{
  "num_hidden_layers": 8,
  "bias": "none",
  "parallel_block": false
}
MLP neurons of a small language model. Each row is named by its layer, matrix (gate and up: input weights) and neuron, and shows model dimensions 288-479. Each number is 128 + 32 x the weight over its row's rms, rounded and kept within 0 to 255. Numbers have three digits each. A neuron's up and down rows have the sign that makes its largest values positive.
After each neuron's rows, "fires in" lists the words (lower case) most often at its 100 highest values on Wikipedia text that the model never trained on. A number after a token or word is its count.

L5.gate487:108144081136172087084135097083098192115142126175129070123139167127119114077116134125181190162137154081191205125203095150125114129091124187128107071106122151154160087161150110132178148167159167137106189164109155110146121155116158147090139144120147114096094125087132130104085167141151176214171098119161078104103082169081154108119110143113123122128105065081118149099088116097122139097190080056111099158151128136077089110093123115122127062151130146172089100127123133170097105181138161141156087162136115153089086151142220133166147107102133084145068160142119135146069079147097171132
L5.up487:119138142137102159082163106116151108114178124154139123084103147086129168067097147147161104146110110116114141070229115127112132141132156129126145133072094127065118140172160083110117155148114182111179165146101113146167103128136163108202117123127145166103131105174115097243138145145178150112158148089129160079170127102164157095160128155141123115110158125131138090114134109094086176108128092135110172100082104136097114097210109139088120147168209093043120121099121173138131112124091142117111089133103128185164083151144094176147144187127087120089117091102167074157123090082089200129
fires in: "of" 22, "during" 10, "to" 9, "in" 7, "with" 6

L5.gate290:098147122089123113160062179158129112125064143196199112115133143138173156177137101110144086064106134154176109098154112130123116110087136091093213083125106088185132161103098194158124197076070155127099143144116083099118130107167077095128127125101154078148092143117096158134164129146149187131083193122147149144147113097145130183134102102062110071146130178151121129108148088079084147106183076079134121140110084120126149155163146095161147148110134140136119112088109169093117119141165167093137115188166110146121147071076087127083164086139159106044120086109165109132125139087083126112
L5.up290:181103156115151087062117073187133083212170169200153132109162137167146155127108157171109138120132131145134097098159175133160156155079146115140164145115098148140144133175137161133143158158113151161156103184140073119128128134104069120149105110122169137191164127167089082170159140171174156149073107066109102141058157118145126157123077105111121127140130118086104120099143081066135105155147081090185175127172082117158098155155146132096119118087109129123152148113096169119126090116123139145129100133235109120176076102077156165151100101135114086105120095190118086085066119118130083102
fires in: "of" 51, "a" 10, "among" 6, "after" 5

L5.gate818:076075069159137168115122097159145122138142098102104108122167105114149124191133127165157114146119104156152096139163094142133121138152160090081076080069076156099124105173104159121171128089146139091137153128113121110154121133104094119131146149108219135133099165101126111144153110149136058196085155162120128051116086178089107133113160124114104114126130104090115174073114182146075100132187072119113087177177101133116118130120166122114164131104152101147176133107168113070094175167102080102156129175124090137141159160141175165102159202095134134171106211085138105121079124177164088148
L5.up818:082162119157157156059147132124124096143138119187142138173155029138155144193145097153165102142115155136134096111127137073113142150100119163148086163137127185120202118157105191162153158115093133116168116154106142149099137177137108154134175123111121166089117120083113142121106113109114127159079182055123145123124141146085149144105133154091161136190171104152073099129141099137201057139078142129124159113135111113133141135170111085138137082107157086090088160114118196081120135108105118157113142086109134114119138152123145148124132135134128107157187150096105151067134111183153152145
fires in: "is" 22, "for" 20, "of" 10, "to" 10, "are" 7, "from" 4

L5.gate821:124101101155110083151079154167147174168187115122102137124193130169112131123106108092083143151091107115111064193087154154165080108132112097167115177151108071092152168096144117110077160060166176131110148047089133122137133122137157156139158084117143119053109185114147146109111189122152076150103144121112091114129106099114121097105106172196122173065127117163180140123155162101180117193173135085163102121155111150095103179138157090128145075161143148136130142156079101085165123125065102120101178118116094117106134099078128148162165130072158190112143206145167156139079119195136132136
L5.up821:097095173088137184147084113130136169138136129136102171113117124145125130120112115102111117113088143128106139148149136078121093130164112108097114115094127072107200175092077108122063130107159219108120140127107123085118149134142155162110157144148152112137123153090171158121097095164091125110105112175145175047124107142087137089132074141148181139161069056098118138105075188135167116101166130131086065110101136142054109104136227168163134122174106160156092161111088093127158134144147114163098096106076095115076133090073102173162097115086111171098158162142166092165082112096146124146
fires in: "and" 97

L5.gate316:104188172019125144113111129069063155081108156161124180048073174105204168124152161178142136140171132153107080160108132142124171131132102124089151145096092148106082097153081121169109155143106042116116106135174108151074121130131116097074120115106150123073105164138164126114165087118103090135096197118147143135119197117159111171109136153143088142139091119119092111111180099127171154176161123103101067146106099132134149101109103112132149093093110168114121115104121179106063205161141148078152093136133112128163120073133135072121065142140164136109072172141073142118083080155093113066
L5.up316:098085121137168117140163125164145103150139192117056170101156176077105175128152060173141124089165161177114115150170096134163189091137192091136146136129081122127140153081155133088167174153142166090071042124187121105123128154177141077120087131136088197066186134096144134152124090124043102099146135075105111159144123116090130143129129193162168108124155155067093123163086109148113140145134174079102153119104137095115158087111109103164155187095118085184119139159117059157115124111131105126131113145140103203096133161077124136083144116038118133127108094125119198107191113180198175165
fires in: "is" 35, "it" 17, "not" 6, "was" 4

L5.gate1191:085097119134089140130210105138172100145115132176143128110175098162105130143155098082126144206153084158106152114150124106119154121136157082171137111101147082112147166148117124129086077173144089102170121133118135189176159124212128070060129162139202127155132120137089116172131166155121070117060169161115112104180149125126140101073153148127131173212118196109101168041111065099126201140138092122075111127116084114122142170158090141083107083129132105158156102063167160168134106142109101140131104140160167134170084083103129104064170121154096132150087098113134104106103114128202136107
L5.up1191:070157166178141171123175134107182102113112116128163124095170119142166184126188143084106145129123149202105143111092109128072123151137149104127127102126174168163188129193165129122118110080183129135194091152115127137103124106159155120100152163130123075157155093155133129106089122064182132183086157131136137108117157102129088149099137140118169155165087149087133191069126113168198137105121086113036139147156117106063149110129152132075142138129150149129160112108103092154118135091085088080059141109168143108118134101130111172089188142142098128138114152130190083122155157175159107113
fires in: "of" 68, "for" 6, "to" 5

L5.gate1049:110082167143102130163169149164131160145188084103123151122115160105216113173076129134169068141127091171091126134074116116178132107162093100118120157092110160087097122109120097122088134119128081160136147116074147101122133123132090138100158158093101129085155075138153083142132195137155077074162133140121129117142110119111141149155137071144167109141150136105115125082120138168147110139173160182090121146200165113135123153086082139123178089122109110111135128140179043141112098133132115083157152130113145126122119109140148158123143173119115146147091100146078103129179117077132123121
L5.up1049:113123167113135080132131169170208110160148133173094085127121128170126134146116089146159206113128118115127158188089173129176152135154167127116173124126216128081149105100235096157098139143140076126180140089074139130149077106114121165157134133107107116082109082183076161161084124150164156128094162172118105153098168135109109096160148132146125102128101166135182092145142083127154162100117102081188087142125143149056173150090150145163081107198117159176143169119165157116174109122105126161108086125114198173143108118095122130124079108160114094128088172142131120148071111201136141157
fires in: "to" 40, "for" 9, "awarded" 6, "given" 6

L5.gate1511:142163091127130123124137128106108153185078160150167150135074086180074137197113172143090127155095064133153154127139146134116109088153127112230122071128169060132121119156147157113120091055113081160096096115135098113120117181165101133137147129160124161083166133107160152082115086130113166114171123151103141192121111174142099123082076139098124081118173124138110116148158136116105172119124105097166106145140132112097130125123143150118120123179147151093145115151116134088109126146145182090154072117076129101117113149110088080069179101099140148164096197099134162130124151133107109170
L5.up1511:174110125086172147161096214115155093151108156147112165167146155127121181072071126093145154183093096107158140125134099172138134130128158173180116125133156095150135146140088168125136132123136126129112124178089210170166104190190152159117193106111189143120129115187116154065100158104171097092140122151145068103100123142143119138116128110124098127111144131144163101096113100092137113100112137129173154102107184131101158107112159180161064135169134142108099170145139135139160157138179096126095153138133151066118161121111134148164055105063124092159131130105131130139112093107114160111
fires in: "of" 44, "a" 10, "from" 8, "the" 5, "with" 5

L5.gate2154:097140134129124188102112172130113139244168134107129086130115050191102136172134127066144121078114159139168137118167086046170186129109127144087113064122076081079164164083116156122172094111143153127199159139101142134141120118143046088156093157150126138128165136103061174148140187108144153146180125155165181101163078152175122087105136112127113128181092129107129106071147102133138144063149185152117125181094139122145120085093094164109112154126133144139126123158102059118039165206187123113169117162142145133147156104132127107144152109148142138133102174045172143141139156097143120107
L5.up2154:092101076121097112118108173123137188185154153087119126150125061108144108174098118100107118149102132141181142133072080112094155162102094144064134098141031043122118171183113155121146133143143135080105123180119114181166172131138099038126162164201135135167193118109128170159101175136164181127116156116110153153194050126100132108132127154139101097135115135128154080134186116140103147138172122152143200115106086135148091078097090157086113113135180133167177151099087134106151099139118149089162087178183154145091117129123144174093139089127201181134112111117177173118083127104108143080
fires in: "a" 43, "and" 11, "until" 5

L5.gate2269:186177095133155176161179143139153155144171124147153108091147140137114168135131163096126140131074133169086050156146084117162125157096140105110109140113126101093143129131075129116097115098126090145106176204131073187102154125168123115123081112176124066118145100158096062084149102136199048128110114139170148114139147130151146135114123131125114184173125157143096107090127140209147124094094129151093164101112115156126123176121076104180110145158134137176140071134144125147121129152134091154143175141128109070138127102165158207133127139153085152151143159179191129176112112061191070177
L5.up2269:137103160112115134151172177140165117129167116099149092129156147119106155108143129140149150126162131160143119126148126095118099162166168145137109125078139183082118227147138161078110144145142083118104114091152213114187134141131136120182137153106131131105142112134165220176105118100103106129100189106161120107134159147103146167168144178116119095096104100062135075139107093142169147077174098051104128100141137118103113037196163101147118120161085131098131128116137094142100166123147140065158137080079103132090134167162140104122097112136099187150094086153135109121075113132172163069
fires in: "of" 26, "following" 13, "to" 7, "during" 7, "from" 5

L5.gate328:166119071136134112139174077095138124135150080144092091079185154139185127127109149134179186136113085131139139150057139135154142156099118126153147122117119133150131148109193159145110133093087135158137091099125139106134120141191099122171104115099167118124175071094151124108141149100099103073116119069183047175134138068154138157102140149136092098165128159095119082149140146122195137152144141106166166140076093099174150109139128123136186064144117129112109090158107074092154173071112117146129080144108077183112140117181103096134089170044112123103052124112109171202151143163091103135
L5.up328:117170157091138174118153118175103113100153159075125142125131153102104078121126139148126139142178155136138210117137095075126170131174150167122116162105204095130134160165109091068149157111170091154116090122084099068157136147109169143067113115111149112125152140069096129093162166150085121031131079183145133118171098117146152124094109111066150147131221151131118161125131120154116128156113072107168124159136107152130134052139107083146064165136088118110155151150190087155087115178115119176135112182099098120103109152164083130150043161131192100097080115105122164107109094109158138115
fires in: "the" 24, "as" 13, "a" 9, "be" 8, "one" 5, "is" 5

L5.gate972:199091079148087169119100034117176179165113098109114118136116137152154133112094124134118104195109085189150167102142103137124182159136206134073100126123113078134103155173109201149146115105098119147109129121105168124132088093129138088119071115155087080146155150095169110143125127125110126142096134071140138145108093075090081163139161139102142165130135201210092146089120096100126148165159112170117143173138095188158117127148149081097046036190128124134133150081159159095141080121103079101052076160143056133097152056109107159091097170152135086079114182167180184169112125152181185137
L5.up972:150135197076129120075051082128100097087103110183080130200167105158158151100153122201139185145159100105085146037119116102124155102150166094075193107074165113097120068058130158088136142137124093177199105118089103108094061113109093096126124067095127098167133151072116122108109161182095124089115146103155082181108131100123117141136140099142139108096090168152128185095124120102142097097151098075111133084206137099152139170088154170143112169161148106138142158119178142125206129081105166146118131121155155121138147160104052093133106131174194117122189124162129124123076135152131151116
fires in: "the" 77, "s" 15

L5.gate842:175182165102125103148121108117121139158144125112153099119092083092165129113124124055091180104097137126133189087112177129161175161134177143110169078159137067082106127099141100114147146106088102172137114189174132076155129143107079105199175100172138219136087098114159120199130197118112142079124057131192180117143183171132142122135077136138090094185150166081174101145185102147150070109112110123118129174062133132094133162090154134157155116170135109113163125143124123120089149149131086121176102151136166135097105177124067110119147104201141144078138146129133158180060095140187110112
L5.up842:094113120107132103141087164106099173143126178127142095104178103122200138145080119113128111129124133151144195166114147131121125110127097177139188158160093104137087086142150126158158151115154141156136150112146118170066122100091130158142106122094129116130118144125115120111100164086146193141128099114151125112164133154136099102142111137128098163110089181172095138089181142154188080139106105106119146121101169125113135135167122181142076033120134076123136144123122117137094129150129143104145168120088167135099147082083130161120129117150096163146171128153088177093145117145088151096
fires in: "a" 32, "for" 12, "of" 8, "to" 5

L5.gate1084:099097167105102116140180100130070116089162082152077130151104191085105097162137115129078121143111122210117130133087055178163093143104131159090160157143145131171115151072136120103130075127127127156172143168107215139184151130197078140132121104142080137152080149155101121130114110060165151088128078192142129134135091138132123157155126132106124134116173080103126129127081135074111109115123141112093122118135169122149124149115081072115140133118141157067134135171146145108062165086132107085148104129121167150162155175129130126110114179071147137114089104112069108172111150168118123161
L5.up1084:178151114139118142062152112154088085158047150136113147129189143123140159075133122184137094119094164109193118126095152078158133110131120090113116078128083111107105179152061149161142129155115105155174108176181154123104187158137157188086177111084174178112144087055119131115087134121173133129149155156131193126121135097132143114107108136100114149090110111184170144085148178095167122056131120173131101142137139153185108148127056114120083172162073144110081126128158129084084130089097134137068115104079169090137156150126088188122124123167163110106187129061101154123124099172153105125
fires in: "s" 30, "the" 24, "a" 11, "his" 7, "whose" 6

L5.gate2219:158107126152173193164146096159165143151126130123056190158212179134056144125136159110117118189136124117136124180160111119123171171105137132130146166080185120084158151151103167205156087152035084151162130097094070050111165120116123074169143151145107140066125111117155120089156166111129123142115142128151126117124135181101192095120135090153094127143137151148153161103153083097101175108139075083084133134129181129101061062148142159171109132155134152101122070197135161148075140156086131153097122079169125100125139174114089108111143106109100156120143115123115127110118152162156128153
L5.up2219:237145129103121152049154136079127092154121094150143124084174153149131220152101156133137148138094105070117148148146119137070125138119134157081176148157151125104152165140143110128163068168112120147175089116118181097096077155162138207149140098078134141136092171043162158119102175125134136100089172108133077178136135095138133117098089106128079092099114131133119180219149086056134173168166095099082114158115111035095123122129101127085129180125208085154136151124141227118156122053119099102125150127153093090114171061105102100140125112100143162148114087119148115125067104167118141125
fires in: "the" 22, "of" 13, "s" 11, "it" 6

L5.gate2271:188179139105096093139141057078069121129089152058066071159177080110086170152064080093166136142143144181131093111181092169123141194151175116115116152086107080149078161084131109170118122085125096125156164143130092063220061085166140118157147116133130158157130147140074117161155152149171129132122155128106134143073118102123072125128092089140191123147116092114156133046089145099110104141115097130194126132162095107105153086150151126089117137172120176126088074132161116121149113109121090144075100127063119179139149100070121097099165106163133127077145135153124094101179095085139103178
L5.up2271:174197142098142134139131118184112115148159162118126088159124128120140170119135129130147126119111175186078069139127172119139119117125126125150158126126119105114163127105119182141150099151100172113136121095130116149115099138149206156074097075154093075124126073108161060130164136127138191036153129120089097098096168106146111160107133119082145096142082121135140061099129113138107131162164077107144107122125140138159109101106111121095105089194147172129098109159174101119119129120088119095109121141098163122125123122105111145117181088131109115137131099067137086198140128138085131097
fires in: "the" 59, "for" 9, "a" 9, "one" 4

L5.gate361:190103098121144103106106089151120102114070118098146128117121125195110105103118151032136135172092122067114128137104143087113122104144143204123154111133127143092105132129102150206093128129077128121129173122113117140131115156153109115086147120114150150071160132136097130119186109175023109081137113148103193066103155127123137112100140145107116119118120084125127137121098115176156096146131190165153095155108154133088177060159151093181155135146129147100171126124076077097147071139098084133090101099131114099133086208092160135116174167078079159192124176109113127158120118121114155126
L5.up361:109094093064139123133150087188147096113117081082138122146139158144102120071120160066132131092165105090123157139125130143089163112135095085106110094109141172102124119154130085147153135204106128171123138112112090166111118168155165127107110158108109164067112076158111154122189165115089135138146133105127103118141115159125121162104138212131141136152103160128155144150094200129115137181054137093169127132129148150119171120135165140110094097136193109089104110147152112147121088081083058137201153162120136150081092241144139149101123161129105145116147105150170083139125150149134155165
fires in: "the" 51, "s" 17, "his" 11, "its" 7, "her" 7

L5.gate468:108183096152131155130152125107079163140138103153123139124088111144102131136106094104174116149107162179127141174158155080107133146104151113120177126142103172109173130167101146087111083091202138124088162161117150170088100150170116142157135098139113154089119157094095165144080130066155117133127121111167149119089082158109090184096154035133099129175165080109117161085164130142163092141141112107128093143177105108105128127170141083091151167143125066103139123159131142107158109157127077085159152101081152132095079074120181190148152129124158220102129121071161111139106081109140118174
L5.up468:103143135075141171065103161147089092133138099129132082130135079138116150123113116160139147172156081144139142128173146128155081158158146174171132150135107108079096101125119128077146180120145172174118161170104113119115134104122169122156112079075141096083107152139132174122090162124160153197132100158082102117146153101174160099116109111166152134153155088159056089177164191138132095073097147135113139141122178195106179113086156157137094162149195104155107158103134157149127135136088091094137102184163092126101154086151162122088153075092161132115136123086123111160080120135142115173
fires in: "with" 34, "to" 22, "of" 13, "in" 11, "that" 6, "for" 4

L5.gate1364:120115139123133135122129117135126100165105092154043116141126094126134110135124080114110106113142086188159122135156132154160141203107111172123157112107128126117111136149129154137159064077182115141149084116106105126192116071134117048099137106122120093171092153142132119114129113147116112175151135086140063145150136100169112140157113136185092117172138163123129166173096125083143142124168131084130139130206133098177121085149120148000201094190112142156163158146127117148128112065127149120085124138171128124148161140099172142177103126162160099067097115119159154134162128111142062117
L5.up1364:103119180115189163140158180109109116096107047098111186123087099075167127133190159124146186130124117057132140077097176158187157156113169150067172168091204043111121100096193149135130056150128046105157130136146088173154140128116145140117127102124067076165138109130132126158136115072125085148099102100155128146174109143122084171118082129149191168124145163121188122161152146154187172107146131069138155165107153086103144073117132134080167167123142107084181190103125134197149126078143118135157102040101145132140197123141132162110096120088156155111078160089152168146167076100167159090
fires in: "the" 38, "a" 25, "s" 8, "one" 4

L5.gate1348:066124118139106165113128135120126131154142145131166074083155071109117166108142134102115158101170169088142071150126145120154150151106098128161162137081108112150123195128170116102095102109076167120102127099178143152140147189108097226124154121144132117128153140125153144113105147124089070119098142071132164164161144159080081161071132138185105120133157164137134139164095205122123125111149097110125116081082151110156090187169084123053179150200175115210099119117115157118073144122134148156129156136095151193111150083085138116138071141126100162082096188076146117130115097112166101194
L5.up1348:085189134190095186126124144115073138119170151136149160149080166107151149156132142121110124169116126117165131130147085161225153174152118096152061116131099105110066131159083092144139135161157111130117081101127146120142129135100077148097139099106120100154159121093134133144125150167136106116118113158099190095196088180115109066139114167127082176118120072128120137158140157091161141197124100165111154115137119133072105113115201113171140141122148178127115200090105105151156144116095127123134130132159141062130158133066052139136127140070099123088178168115115100067120145122161119115
fires in: "and" 87, "but" 5

L5.gate1983:116099034120133138144099166095106191127151118147109102107157083080197117050183096143129135122129129081111083143067200181114113141168111114147189130151063155115117118120159132134152079165123109181110149127141094152142162134142108103103122099178115096177137151132109145121141130109094116122068134101168110133187134128151123170126092109204043117151102154177111083159181133173175138066088133130102115132127122117151116134107115214148117097135060135102063124145117174141107156034140157101151094064123102175186130137145156150082157108103115092151154168122130106138155072097101120186
L5.up1983:159142124111116192150139175125142178171164123114119091099112138082129115126114056144178110106072152130157139146090151145125140179185130154105120164084107081107115115112167113135087179162122111173189143178134178152160183149104142100162125083145137106157093088106187159114145136128122107117030088126116099199167111117126105111057152079180129163111092116096094178102078074108110081184146144184122133164126121142179178123127162120127152135123135151122066102089114112123158103148160178089135102101201166084124102147148132119152145146083175146147101142099073116046148134155116185162
fires in: "to" 24, "when" 10, "be" 10, "was" 8, "is" 5, "can" 5

L5.gate974:158091090087165115116085155103184181111089165148093158124112214136133127127093155117103192170151103141113128160102144151130103119186133118154164202117119128084157184078131110109114061064121143088135088134151129110167152082167123095104200096134100110166119060132115086166145099119128149093084131113137115171098119175153096158138171198086170088111171175130178138130126169143079173145105137129136137145138094139136082076121115090083171071126191121091151123082109079150109127087083118122104091145152132123137147098111122153109054170116094091157115165119157145139078191175106187122
L5.up974:159100126149189125120109120101049097149103160097090106111164125112076149089130095126146144144088090109108161144125129147164191083036106156191174171037102138085175195154100077183083129145133137133070072163144109064067114198107110145134153172138138136164188099208154104146118081097154119136149119062185099112094088040108114086082148096104079159105128170132147170106143096126098138099129157100185063123110159142156157158134053176058121149172110137140131118169122127066162100122143113117090160088125153184124065129165162175175156149148116117133154177102185131187136108150105082110
fires in: "a" 39, "the" 26, "prominent" 5

L5.gate914:094100157155140099104106133151072145109132088110069168131153124135160107155175170161126179107119124219104095173113123161165141137153132107157158106142136143152168118115184143135108125101210082185094181087146099138099144091096119174140129148165164094206160159132107167192148130136118076096084091087104124154145087160117120139129131189101133160053150166099132155141148104155135132186140115134131108144082135180179164144107132116135161077158101188125157089134183072131147114144079150149131175153071105151130209151138121106148078126072195144145121130144125145104122164115132127125
L5.up914:104139180087180104137135112120104100088144166159128128120197174150158083056092154119100181109103124163154161090150134136175131135180166116062073155124142160168151137173163097147081136059155151124146131145045086098114106137130113111138095122095247105133139125074150149138071109111136122104140090116143132146111081172168112125142156133111189097186105116158132124130175162163157051171139204122152128128145094092116137123110102098093107156111124102061155116122109102148142078123101114178175136110099177156121121097189155158158083105168112131109189190152074085178135126154113130139
fires in: "to" 62, "on" 7, "for" 6

L5.gate551:180143119093102146144200144125162100082102127139145179182163145121123152135134086113171134154147053132152150129141127166093177087113169099112127156117151136112143088155151140104162107158108090093122118126152100115132103169137108102209076065146172158130160088167141143173105112141085148173145161107114101139164120132146113078131103155131137157167137125169175137039121095087099170146106134123117123110082138193099108106117082162115045102102143119148126094173143111113148124140156121118109131141122167097143150134064200098098050109153133149152152149149214071125111132110153124137
L5.up551:117130148132085128177149162114117094193126118100174066147101144120096164172186135115185161100163105126077120132113149095118156065136112070142124190157149154086106129175161102152100150112125104064094134165105085116123162106143116077157112116113085166098106110080183141156135178161154119168070147202154164115202140207146145150205162200119157097115120126154144161071154109134070121105073202121164142092124105148092088109194189143139121132136151166114159137102093152112120080136107142197093096144142110103118151085119121123119129102138156076152130134122060157104124122091095146121
fires in: "to" 14, "in" 13, "with" 9, "from" 8, "of" 7

L5.gate1615:092111181132142097169128113139162120151082146194106170108063144113096100129150167150117207111120074134181090068101115167113143141121147070089154147105081108119168195113160202105114117087095163083088091092124099194143136123152079099130133107091087111184116156141155086145126141196125103136100163153119140128092111087156095196133117089098135138179119094101112131139128127143080119127153098133092107138131155093083112103200134146165144091051118160169151099125144158130133150112116079087057131144152183184158120101105154145097167079062112149097149146132163137099108100129110116080
L5.up1615:106104134123163151115139079120124096112197126116130159151145120128116130102108158081144118073079123126137143102140117134100191070141090109124136130063136179137122127128114143118097126096068116073070064133140119122138128121134189131154135090093148129151124137140111178136116088154043127093138105140159140179123101159072134131152141111121124121140123140115083229051168093098146106106086192116134110106090113091162111095137090164136213096052103145173144178163168151114115111145102116139107086079087095158087192114140114128169099088168107120095062114135094173082126129082129170166
fires in: "in" 59, "a" 10, "on" 6, "of" 5, "across" 4

L5.gate12:127120092129108194108139138192179108115133089093090140164150171129149088154077110126111102093169101147146102136139103080110100138114150137114094192083165134132119172096137117118165114071151121150133162138134099105137119108113091083068159134134138126119135090089152160105142123138107027068078147107093094129169137167174111141099150125169086137153136141155168098123119135150150148150110186095152102105180174160133095155138146152061145083146097150156105154136122111096158135068112110163160158133138154129082141121097161149138154150128147152145109112148159147130159161168192151081
L5.up12:143174089144187163133130164142128118177050158158099117153194115103116085147138096128164133120169141160146152163115153141142114184151140084184113078062051120179123108111143073141090116106102142096080158153124128103083150160107147183144133198136129131111137082091080099150155120188080071101158103138129143151174151115106154145119161125176060114145121146124127147144147118104108095095145133109136115132150170182094140152164131133108158112163092145134118134116130139125115170167145107149168139085128169146137102111121193117108152112070046122113119110100122137128122102205150137110
fires in: "for" 31, "his" 17, "to" 17, "their" 8, "of" 7

L5.gate66:111126133140158156180107120121129147127116174122136088110075128118095059124155106098108157110113094089148118143164133150173163099092121047135121092087179196106146144143181058109161113149203179141112118113138163157128136126116089125140085103132117132069098072144091164117152183144167111124096082121096183106109089137123122108111151112137164151087059146096126117093162092181100172143190167181140145150150092120070123152167175144150118106165142180111127096127084091106089096130146061165094155178156103113145148107074070167092168135109162161110134105061185110135087105133114161153
L5.up66:014146149143068144102126103152126131104099175158126132101141130072121189163071180160123195130129162126135105142113132126179135198144077096121109117104107109128118110124150148128123209159151152143085106102168159132096128141120110139083113056103111110166098121092137123097101109086108100169160175090083177147143101147135127119102125085130141147117136218158144185126186148134104121065082099174136157094090116131149152145184113105160128114106100114143094168097126174193112123072104134141129109084133134137161131090125062137108071129157146164056148106127119079192006099154169120195
fires in: "and" 83, "but" 9

L5.gate1204:115174081126165054087166117143171154157152090177103079110095171173094094145128137076121162164110124148112116146145135083128157197140142118145106113101072148148122136102094127141069101141162121070154115111058150100069169097131082086095125125179146098173114125120146184136085107130154063095157146044128127176099112101156156065132115039154113142117097146095095108091129144158126124095108140129090094151146108114144137172124175145150138083167144094139149055147153102125111148128168183062065166129117088129119178058133114132097112120095142131105145182175132132159137085149085104097
L5.up1204:086149118121139127106117117091108124171124131130170100165117128108134162104084171134119193091155123107169112078114134107115202157087100136123154134047105081125094184116150226066137137068119193087105095134110136156105112168172149164136155166084133151184135144072176056195119158189077107179107160115153123123091163093145159126174107171094137126097124104181149126115165120112169093080122133100094130112138111190109076181137139184185083099100121090132190128109125142050129144044204118146119132121148179126087166128068140149048099097089117112113200092101123141107155121122131053098
fires in: "of" 25, "to" 14, "by" 9, "in" 7, "from" 7, "into" 5

L5.gate2027:165134117132183136193165087067151163141130085068131141125093138074139153086118129142146166063126156133147123135121081072085166162122141136133114090096139110155134137148190144172096138155206124149067114198149109115134143098118153083108102174165135116127088117129043148128131080141105104108123100117083109120156109129079131145119075167148093122155073123024113146116169104211122155166160147136139145121076171158138112108133176176120117141140129129105152095155132109085127148105114155123172085135165113148094122112098143119137182173161069098138159089081157096174121131127187162173
L5.up2027:139142099105105130159165145107176202128130133099120148076121104120115162141142131116158172153178155187095160122167139104123111161156122159080126074084150129133153130056122128165121089104227136128063140129135115153132131077176153105133075117118116075130117123061070185100149109156178181088117138109130144149169152126076120088087076128119089178143132164043085133154121127149113138147154162168128124098082151110086105117142173134112089198155101132115117090162130114074061148118129163115163154118159140092186087149103072101151135143122082127098101097128190114168144114133179121136
fires in: "the" 16, "world" 10, "in" 9, "of" 8, "during" 8, "by" 5

L5.gate2253:119102118112133102129121125092137077129096118118182087160136120124105201110097126179102113151128102156099196137140150168165177084130070162133113190127142140094144110143097123079167120081097107113126141118148102158074091067170159072148094118073131128122147113135149114152098156166125158110089134113205151104171130152141133120096137156114160107208128176071148136144097093143077130062151098111099096108174168120115095142123171129156162162161133131094154144141092183145061135160143128153110106139137107122087161157142119114150151117156133135152105074144090160160132162105138116181
L5.up2253:165129113145090192134140161073107117129155119158131132102121116107098151085169135170140113135110145092140173118105143089164153143108158172086122171128162156176143102137166140157131075103067161187134194123111166148198114079114168119139105112116115140059110063105178106096136145177181177151150119109138143130088134165112085092120131143158131065099132145106113156076151117148090176117115130109097108118115159114095118133083114156136158136169149146066121101143166119169115185117083135215165171094117153105078135101154142129172083093076063059122118146124151114135081146088067082084
fires in: "of" 62, "with" 8, "000" 5

L5.gate543:132089133133063160155145106122142111137147134103123194173064158136114089158181102115184176073146113164137156129164105197077125083174108136064154141136177121145177139125150152122144167115132194185105118161132118148113068085108128133103075084126167140100141176127197092077112131112130163118130156092139147111136108133102152084158107171061160125117164141182131129104126188111133165100129187100090136212127139131163207103184149138180127125075135117062081139134089132082133123149104088165128102137142133154072097121107131128158158153119153124144118125148123174140152101142145104087
L5.up543:114129183140109045090171109136080139119167133139114147123148128136127063137104139127157146091203168094122141137130076170107115111144048112120165128151132086158141157117126131125137127098150169183153150114143121122171105108183092123171077110106123135068170137129179139130202166078154142083111147114114113107132119179113145098186128163094145109124075157165118147121092133123152130117113151065065133128092150136108148173172116105145138091138139143089129122083107158078115136177090091138091107137142144110112159195052117133118195157184160176150169098143155113122141082146158112128
fires in: "his" 26, "and" 8, "her" 7, "s" 7, "yunho" 5, "he" 5

L5.gate1927:117166106118129155137160131114102121116096172165157120187130114087070087119103125093131151150132163084096140108148084150174119108102064109153125130152099095109170155122117110157177094129136115146166138151055157102088154191157118129192125143094085103186121116079027165112076110096080076159144084126100122089154114154102121157123166152130109140155180093080141141128125121119118137144212038130116063113206135088119124154111202139126094144142111059125163107113107150147151123110119103113164157159122194136113120152158142178122134192144149124209112154142135097109108153123109131089
L5.up1927:173143092106158107124098110115169114124159089128097130091123119182111099167082111117182102186076183178101165088153101160123118122157099157132104194206116131141150147157098171193124083129135095157140115100076094104134147176138122166157075138096149137157156098137102087079079050079161105068071139212109122091110127133133089173096133150108107149162126084096096116158103137125174109105197106129112136136105134140165144141106186128111131134168125156082134150083165106150154126074140093109112112123119211127116094146124155108119085074111134127155120072135156124136112107113133101142
fires in: "of" 22, "the" 21, "to" 14, "by" 10